MLP neurons of a small language model. Each row is named by its layer, matrix (gate and up: input weights) and neuron, and shows model dimensions 0-127. Each number is 128 + 24 x the weight over its row's rms, rounded and kept within 0 to 255. Numbers have three digits each. A neuron's up and down rows have the sign that makes its largest values positive.
A block is one neuron, or neurons of one layer that tend to fire together. After each block is what it responds to, as a language model described it from the Wikipedia text at the highest values.

L7.gate56:106125107114124145131139110168102115114119120085140162176133171088116118152135136089120096075157146076123129085127168124134161133110112114120096122144141077112114140159134141148112164121140147132147124096143117121148140162127089090116146139087104128146146132154144147155107106117083056189197129150151185152147119127136144122139098099090112127117156141120093127140147122173136130133124
L7.up56:132118135143112135071124096135119150150112138139174101143107133114121128125112135142147141170142093138138155094136138182151134149081149110142125137131140089126166125127117156111089123163120092110111119115148144121101106176164151130149141148107132132127128123112126130095151127087163133110106130113133120177120171144149112080159104187107113115145092116127090125144140086127155074091166
L7.gate61:153082090085139184109145086121107175096138125145106138112136125113103098139098153144113149120146165106127143140062105130143132144132134087144130140109137143137117092135121148135127077150134149159151109099119147120089148160118104127164099122147102125104130106133119164140098188139171184173119147154081145140152127127067098114143116166115091124128143124121075144125102161122119146130115
L7.up61:118141111130123133114090082123121134147125148131137144133112135120115126119138185144133126107132148128171132135127081181098100158159141110078114193127122173143105144121037110082167126056181108144131155115158164120123075093139130135177143103138163117106133119138156168113145142107147125117089130108118133151143107145097090141118142102180078121116134110100112152127126144159134140134133
L7.gate700:174102102097111153145140128127178122107122189144115119098125120117136072128101123121115098130164117139111128121132129135097117099112096130169123150129123142158149131162094105133105138123125131124128095106165150110188101141159180120166083155145112137077124120110165136167096173101087115126150120147134116110150105140142155086135164111145098130161119126135160113143156182132145132076118
L7.up700:146098126109147135121145091083136132139141101116115143077140151128173157132131118144123180124096094114146118176091119124106146140128105119121129133111137139050176167142113146141131120148150116108151113116095137133107111132102168145123105119132101100107107100072125123170127104072092117145139142131124106132101123164139144125091113149111121099134136164133108118128122148147150139130160
L7.gate802:112116146122076084149167132121103138082097176115081119081176134171129136127150137091126138136122113091090097121101153117100161112153087115134140120105181125120091144133186170140146161169150152138129132140154141139129140124138122103170157126119089133088109108125103163137087144138161148140193110128101123128119138138146128106088077127131114072117123121120144135112121172138147112122136
L7.up802:175161107078111122120150085104079117096136104164160161138162102152138119108120116112130145152114113107106158117137124075132099113103116148109142138169172128158154155124122148121160084172149124132126145149159138135136140144146148114105116174121118107154159121151160112173126129120142171147127120105121182127124155136133096117110071129148112119130133141156134148150118132095138110145118
Responds to: Row and list-item ends

L4.gate523:111133081126134093138186104118067165110124159136169094089153158144170112121144092138077128108103157109143154074097137109110121166109136147150115091154124108121143153127148133123116117115184130150110140111130096095148147120116119087152187106094133112125154116137116147144126128132141096101140128161170100137156117109102121071144154116145140091112137109140136109128128146119124123089149
L4.up523:115103062117138119125125126139115103125151154148153126127173135164167154098137123126075156154156137093097163092165110159117109171137123113172118091150137124142139134128103139113136141140132144127133143098093113116122122117129142151197121160144127136121147152132156122150142118134121102072074143129173123108119149121127172108139139133110162113112136104080104124134145113111091102137170
L4.gate875:139136122129148128112132145143106123151089151120139141120141159112101149070158121125112134116128138094066139103148145105177125128156156089115160105140145111081166098133148107117133117082126145114152146149107115102123123163150166150118119147122120160129146117147106128144119121142143128161119139195116136156170099115114104116137161169129135092136146080115125155144130171120109110104126
L4.up875:096057110112144131132101119159120194158128135158161125108126143144126101115098142135127156125105132108139110124156093144130086144104104137111068128140093129160137105165160098130129121123105170156106107140141170149121136177160129142171111127116117110129151138116165113103131071097154145086131106089196099167153102127108121112124133147115113121130100152145099148130142103132133129129149
Responds to: Time-span connectors

L4.gate193:143108157115135100117150129119098125094157194144088141125128136123099150156076093092134115137123156099122150116111141123153107180121086114164098141134155093130110153185114122180143122139183155134196105161136153155097102139162098108075115124133090101128149129123125156129121132110100167159155083130102156150100123119107159105115106089125120100088158158078119139108132156135133111143161
L4.up193:155139120145125123148131143092121133108149130104129140131135185087148146138116108134119097114126168122152152116067124153080118139125130133137123119145132134102105164159164106153165100132132108145136100108096150122134128121142192100106157129054134144145107123152154124171128152128146144128180173106128166140100103132125153158154120165171098107094107123136151102093151132142110140132122
L4.gate938:149175143135139110143121110099096128141116162114132159133130115148109130138104106146109108131143120136105123136114124148150082120102100103162110102101152093115136145169186118135120116133159098121159127113115143071115163131139132081073132156116121099145085140121101143127142149090077109127171150130120138121145138126160165138126119142140148112151159143140136170108137178106121138157119
L4.up938:118126120136135113133102142096144101123108128091119124149173130108117149137119147069134147112155148134132163120087112138101144138131102123091086106128129147167144182119146135101130156180135145146151111111104136132090114113102102094125138116080107111176108156141126110101170155153133131178133157089114148187095146171153112091164182156084105117109147097170163133111099084150079157113185
Responds to: List/table line breaks

L3.gate131:127132097098141127142139112141145137128115113124110107103150216127190092138117125125115193135147105155097166141130077090109133120121116098172120092134132139167154137103133082115087126114167143152147093104139137152140110109111076112149109138175126139120103132120113119140082135130112170124133155111123125126128117139142144123152117159124122115110130094111100121082149122163144121135152
L3.up131:096099162148107154136119132119139107162108130107139097123139123101137130101139100117121109140140125146097117143127144098120123120144147109117129117079088105148142126123123117099124126133117142116119164096121105110142105143103122122134136148151137175098151071093139164114128069124086122150112146157131182164150108151139145153131185119148151111121158153115146147135116154118142118086108
L3.gate145:123137155137072132140149133070141105112089162157115101129105137133122125116147106164127112085150117092119160130155105081115148109189109155128111153148151118148119114175124138116104105142142133135134155136162103144102134119140115111106147124164112152169136138132128159172140170138156123186108134138124154132155131069110134138138158112118122126108122160141115115129084120113146105155113
L3.up145:113127148118107173148127136121147142125118169146131165179144136101096136152169109150162157111134133114144133115148079160088095123174128146150121134136078111134182077132134150134092129127120106117123105061125124097126177112122181121144118118102082129130115157130159120098162164116121127154128134095144135135119128109087151126108081097135110138099108119142192120120149076070093127139119
L3.gate249:114172191127132096142119138109093098148117171122113130130095090119121096141129125137153121097106095145139133122131123142131159115165118091126088162147135115102118131184144121141091134138147135145117098125076118118090157089177083097148153145127104119162099134126110148108103148131124129168172080113124155114146107085101099133148138138133160121131146111092126117117109133124105099121095
L3.up249:104109129086092128127113062096102082142166132139116108113119113156106157127126093170107136115152138094153103173094115053131119116120125125110101153091127152120153110133138159128122167111143170107147138080119103135121136107131137147144120137157104138105139074165114157143142151163122135154114172093131160097146095154122126119169146120080109104108133105077077141123120140120120155164095
L3.gate387:156116146140088122171137126130109104099088097107121130123136149189136120122131150177086114129182118153162122154161113145134118128159119107116137132106159133159149117122150139165089144126120118136142139074113092159133121108111120130123161143142113104133127136114097140153119118152159098119099131148127141142144109134135175124089133100150116119151139149175115141085090125095113114095147
L3.up387:155101129134125148161090157088123131132138134114105127152137176159168185111176119132110101105096163129141125145104157115148111110119089081146178115088120105163135130142104193125131067117135129178120127082136100127154137095107148124107187105123096125149113127113144112147111136119155151155110161141122075158144110155148155120147147120122103131145172112147176131123145124072150148118137
L3.gate446:110126152085140141136132130103133132108127113112151132142127136140084138122189092116104112160122157138106136111125115154144124118167185122090117126160132111087116095143147110130139101152093151144118153105109108161124178131104167094171114131151147121102122088114148105169179130133139105084176143125159100122140123122095080115111124102136113076086144099149155128110104129182112131134150
L3.up446:107145131101136134103130137141142121157157126144151112177136174104121114161114153057118168109111156138150153151143086179114119145123155107109144149149149109130081126104108096128147141122135139143097112114105134055111124170129123140125153130135098129111122131127156144114099089154127144127096119135166114111151120158121151116104118118100121077152115200179153132156122108117108119126169
L3.gate499:110110115098157114113125098147071135101131131160123082125122162138131129153147111150122130144122188129144140091100151117125123165159119151152131124156121106128098115166108154118124123115153131134116141122097126132113140130142108119131145116096142137110154185135095077157178147161129095101175133150107138118126074166078117100107158162137117136122128103150122108116119183149133088098132
L3.up499:104093159084142131130128118150140147122108133187176160113099109131117087139151145143102107109159143095126135100128092077134141181109127123143149129125165078129119110126116135102150125120129164165144146113152099147162130148140131130156141123144144118074148145138151169155135151150120116130127166151120094140133094167132124111112112122117120076121078118140126136110149103131147134127153
L3.gate601:104143111087146142115104122085085101109075112115125104142132184117116100141144116145112134132130155145127178118111105111094146137141133082120098096140163124135118132141123167141123169113167120143108136143175091115116158109120143097103132121100147145132124138094152118129126131183172104118104167090182099126120111137139128106117154146077102139139119095118103115122103115177119170102120
L3.up601:113098122152150148121143133161120128161103183101149150078108139145109110126099128109107128139133155143098138109082136092197110113144111129114108102121105091100110111176117144073114136129140123116108158188138115137143150103129122109133121141147134127077130138113133099126162117150168107142158150148135151094120126146120116097138173153114111117117105088122124147131141138165109114105147
L3.gate826:129097127059142127115113098100143157178094086090144149123162155106123143130106097134127111101140132108125142114133136124155144149109117133130105143129134083087118117138140144089104154102160099154126128112051123136145137157144162108169121150133137107120157112098154085140136129148132113116146135104185142116161082102141074128142145136151099136066142112183130132114138137146176090120117
L3.up826:079146133099113101152168141118114089120124110070109129160131156102106138128138158139138127129140109142137134116122076185109135137106085140137091114147140122119135101148110160070096177155127115164129129149127131091172158114121115155104166086159118114183120140123115106138138132160143139129090143115161142148115137130130150067125108156139148141147132125095164094120158095137115101086142
Responds to: Range and alternative connectors

L4.gate301:086153126110115132122124131171140136112139140092154114146098145123128126155124155167133131118123129094147155113139152143166136122131117099102090139160135152128113160113132066135116180096155091098145115104107125110099120104127119132137106098132130154192141149120107133129109171133070136129102136115138143095140162069096101094130148143090136164087124163104114160138113152141126099174118
L4.up301:129126158134130221098104149099158130097142143165116102084143102126088118118127103120150086107105100118156094090135104154127154096125132103122120138100132125053138109099122130149081146140137096124135135149121168156117144127147123123114126168133160124097107120094118169134116154165135123123146130127171133166122096153155108117175154206127152135112117146141118124115132142150167151169133
L4.gate338:159149166088100157136126143145113095128103140108117125166130114136115148160114134145155132105137122084171168133135118175148095135168176109141160162147127120089145125150118142135077124115133152112129156111130148096122141132114110127120134151162163075151125127098090149148123111128111108158173089120095174141133098108094109110164118167143132149145137120121145094114109155130114139067133
L4.up338:118164119120149113117104140117095120158160094122086133090157121118164116145153093102160123121144092132122118090166154137166118120118095154139088173114097178132114135147137146104141100166131160102119118167141135113115141104141066138101159125144148102116104118103123140064091128132120135119187100156127176152098151092154179130122110113145174166118139173127143174169111099120112140102140
Responds to: Sentence-ending periods

L3.gate116:152114119097153104140179148124055127174139115099128177135171159103118158155123137153115158128125128154120149111135117109150122130120107084125137120131121129099161141081135169117153128106141098162112095131113141159144076086097121143149160116111096159159089131122119135155149138141161183172194105129114139113123100124117102118141140124152097147153132139117139128106121116135133117136105
L3.up116:137108128136168097106107131111141155146122142096140121121150142089112138104107131116159169132116121143137133103146139101120114083105102111131136115129131114085143141141140113118142123136134126116159120125133150110153122109118151115104146109090135141161152146127154147131144119112125135151122115066168118151100115136138157125174135192133133114170132109132150132110150102143115077110162
L3.gate204:138101179141115104134149152104114151095088130171104133107140129085111171145082106109121113138139156140144170106099113135106093124131127079133087117131167125122117140121113133174102141174152106123152104147099151114135074150150156093108123176120091130154100106110144115113148150114111134163161095121090170170125141116118127134132136120130154110158170123130124125078102148160120114089150
L3.up204:169081163146124134071117144120103151147140120106094150099144118102118136091141157156125153144158119108097160081104186122161110127158123135158157144100106129156105157155146061125125116141128171155161115161156139134089128105123100098132163141125128142099112089125129114144123125142168119150155155107120129105109136135106166118105131151111161103123123133119172138131091074143124121122150
L3.gate215:145127139113125093153090113109141120152149149137137143166094129088102090142113130127145133110098128135157155112135138121141111152128110109162105138075118148159159124135122145144125152139148134130103103132133088090153147169107124102133120131089072120147123089108136174102151124111170115116155138137092156131101101113110153110137149095092165114114144181087105101114107085149072160106172
L3.up215:162082146145152136132115123108130137154149107120146154122122152113105159071103130127160135105118116144153159102126112125135106213139133116147097121136164160127125120130145151108097131103159130109131123112153127148151131108146126058135103149141117103158090125112099144148140112112126117115096145113130123131103099138149180127073098080133161087094091138123147127093131076148081131128130
L3.gate468:187090152136144114144138117126125117124114171126104149127144132068129171119098135116154131157172130128093175071101097092136154115129160102124148191120112120150103147126152151139083134142172114121162095087097113131142135141107142118148151163091109088124152114139144128174132135135091104163141123148124142146138158124157155113128125162103155117120178142118101108107130106196165130122122
L3.up468:125134106111116116189123159111100118131147131165096136130071110174152132144137133124151133135166188142135117151133112115089082113160110107163103098133150116140080141158099129098116094122153151160130167073106113109106136106108141156128149126086145117134093166106119139111115122100109147134181161125146161091087156094087154116071092130119183143061122150114140103125105124124119100102128
L3.gate597:148151092049135094169124126126125151123108104157146155138130142113137110134123104175105103160123129138159127115098148147137132144156187092123122143116084110154135116086173146135120137109112128132137130074100101163131118124137109093136124153142098114151130111135121111127107168103142086157134090127141128149151149132112182143119093138128129111166146161120105116115126108116164114115118
L3.up597:114125130138168129134111143103141075130124145088156129096141149131146152132119156124095139155141082124057110097129089123128152088093146105108125099140186156082130176111131177124132122134125100074173126108112130139154155146088085148085150074138107115134150124156172147088129143088139100099131109154118159144122144119149108114118108091174105165139159143083104122175153101170139050128120
L3.gate648:162111158124161153133135122109157138107103209108136130129150121151123104123118097100143137171128146142144150101130111082099144122127136131163104116094109125093119123148151141096096114136150152143127098134131142122179148134132151116120129106117114095131147095100164135187121114172139123148122095140117092150139131147148114118144113174113159171077097090181130156104167172155114125146150
L3.up648:094128098123133141093138114124152110083113125122140176115128154097127148142146099098125123150143104110106112157136174115132117130118099123080118158112145097126136161180112109091104118164132104118141105133125123094149138145110091093101089124092104156095159161177123137158112128144112136148118135125145135127096096119139141138133132134086145161159092102124072168153130185148078148115134
L3.gate840:125098125160127146093114113121157122076119100124157126101108164113126163139130118114110095126162117118078126156093127078104104137110126146114141136116095149131114126127169088146114145106142095153130076138099098132113113160131136113122114122082091125082147161081115124138084129146141094109151115094095138162136114143153132080157110146143110112103168121146115153149110136145105141084159
L3.up840:125098137126159119159144142122147201130153122119168123165153124124144075174147153115112127153142158127115140082112155151102123132121106132129162134140109156148116143125125126133106103143139111148109095098158175161132123177160075152170154119115097162166149129096100114128184151143125107109141122140134153165105116132165136121098131149109138089143155146105133117099159138106090140154154
L3.gate976:140116109102132144143160131066074131083118150056154113113096134132123135123118135115130149112088139157128156172103139131117136109161131139137102115078093100094142113100153135123060105140114095147106076136145108133163087147134128113114128137100154137146130109115119116147100148179097141134134142136135142139113129161114102083137115125137160148101125149127136120104165137140125116084110
L3.up976:122165107110112115105162122132141174156146128122183137115058131128112089131107148119131149147096085140131138120142127159083131058150133108130149168121129100103140155153123105112172119199154172124113106134137095133162101144109163128169145095133142109139148139103157113125116100095115147111138161093105151125102145111119150156111124128137083121088140116140140121128133091138123121140158
Responds to: List item line endings

L3.gate69:139159122098139153147200152145138125107158077120159126148100140105103124132132112131151124106154152129145116158101110121114123115154120137125106129121136083138176068112085120123123120112108117161120122140105083137126125086095135121094130112119117143133136117095124161172116157136122075152136120147123150121172096140107102092118178083149092125168124130151068114117102171159118122109129
L3.up69:141131126134097129139120107108147147082142074131120106113113135125127114100157099137144143160132101094103114125140098106086095134140133085089138146123140114115129113114115161082143100151109108078159164203138145111163153163112097132151132123123177137118133140150154133128118081124119126114104154120096144171140122141172131176111121067157087151109162143151166121172091141132148163117148
L3.gate339:141106088125153159131156136123079120141129118137128084158128119133132145148146149130109169123127112129149145130103156154104119135102134137135118128127172139163121135134089124135128089120165082183151143172101113114093103128153130121162110120117083084173095136110107110146189134161131134162129147112146078139142165147138128110108093144104087136101116144117106121124148157156122098133123
L3.up339:107154120103146171145109089115139105126145123072147129153117114099126169145100137090150100083152107132146106097149115126135142159124124130139136120079141132137147138129117105172117081122124126084105119139100096109127149189106093106156120137154139154110113135161146138088130168074155117107126151100164131140130114130160153104168118143126146096103146106131119102132138133157129158159168
L3.gate419:150114141100122174126134151188094143151142103075140152106160134103088129144131137137125154140149138110134141121103117125129134136161134143085111154133131159131151103116106111126135163142158123139173127116140129195115134134107126152103116091106105105124133109135088102109099159134137113079126123079144130126170141116159115113121153114148109146139126118184143102115135123126108148142107
L3.up419:111126115127109121110109103110133091139119114119094125120116120089134163125106131085118138121115091136103149119165163121124179167154142121104130151141120160104113112114131113154114101103095174105150145130134106152121163127114161150164164152123105122106111135116124158133130153134097113096153137135157127124128165098125154093086079119199164168147127123107113146077127105131091095137114
L3.gate451:128105082150155109119156123142115126113111167130113128117119157132120119112135143160098142136152179157120132106081111132137178099116111085098112118172118129097091136138115145123172101154154127096140143145136105113142133093121056082110124124075151100116154142154123104105113129130157089140130140107099124123146133111112115116114142124117119171171132103150124139097103172139135121117129
L3.up451:134132165127155102163140140118137150103114088138095129081104155086106118139142136146055106097101127153137112129133104126123144160138116096127125125123119110154126149139144125129133130113101138134085106161172106138102126121173122156200147176150148120146115133114144135171101153118090140100164128112122131145119138150106067111147129098077157123138125177109138115106140152131098116092157
L3.gate458:163132127128114137154156169166128113111127135143122127099126115106107085095100147114100129138092154101178133116123096101090142106083139130097106117104131089143146111111151182113105094138105098120117124121096110101086137133156165088093126114098145149135094134075139168158138149138107134140132140150126106167140148096131100127118115132118118116160122127127142153112072129129115120162171
L3.up458:129159137089163119124122131128109078125120103138105136124167122145099125125114154128154125099150188118115146171150120137136122143167159110110159122111155146156156121122064121148121174110133143118132176131079108162140075186159152147097128130147089110150124123152123083136111170104113118138124139130154113129128134128143120122149150130160132117126177122100105140155160118144114112184119
L3.gate586:108156081131090123144167099123096113088143120111108094145147153108154130131127128094100110101107105151149114131131110099089111088163132124141127109132109146104143082149109136096086180129150120121097125087136080104148123123147137148093119137133151134106081150129119159151084117129038100152149145080107139097135154160136119158120140128110128129139147175129153104085112119129126127105144
L3.up586:182136141136118167157134153115128121112125171135151103142126151165174112132147139132092155098157125100148086129069106171078117145122114132133140129139100139106122088141067107129123113131137138083178129120129137131150119133106101117146153155134124110106140135125103144145202094130125107124117150099129121088112186180102132131161141137104156135183155136166124121108096067097128109062111
L3.gate588:121154176128157098117130162159125119122081117099121119120060112125115123163106141132130108124131090162180173114128093125123145149126109150117167172140103144104103100171197131085112149122147119122146115140156093118129146114129128142087136125108123095127107099113114119158110142107123115126136099136142175125099092124144114109176126163190123115126145120128133091116111185143136133159116
L3.up588:139173118110104112086099107127156168109177099143118140142149186104084087104129131113111120152178124110153121117144110160118131158122111143097087142096139127139143115082123139158091142131161129122181145153092146143132125108145130107103114109136113106101129109118132117107121147196127123133158168117138137122096113160075148116144135126081114151148147132163151115133161133130105173090162
L3.gate862:112100154089095114131094105081133136133131131146099149124120132111124102134155142161083129176108111119084163127124136147116109132142099088130125132129142144128189059128163139165145145161172135158163118114111121097169133139145144109131138154138107099080096115120088109126126122139154103094094156126137137157151122126132141134138157130112053146154156096106080151114128151167173117123126
L3.up862:145126138132090087110134128130141154116114139124100127094059194103122132115130165151161164137093131120173115112130141154109127107127150127137173114153133111171117086150122128131083101133097126165128138117121113157139131127118139156140179134130154177153107109136102087119099147149172120139105132167129149094125126129112106153101178128136143113180089145157111125100122146105099123154141
Responds to: Word-internal joining punctuation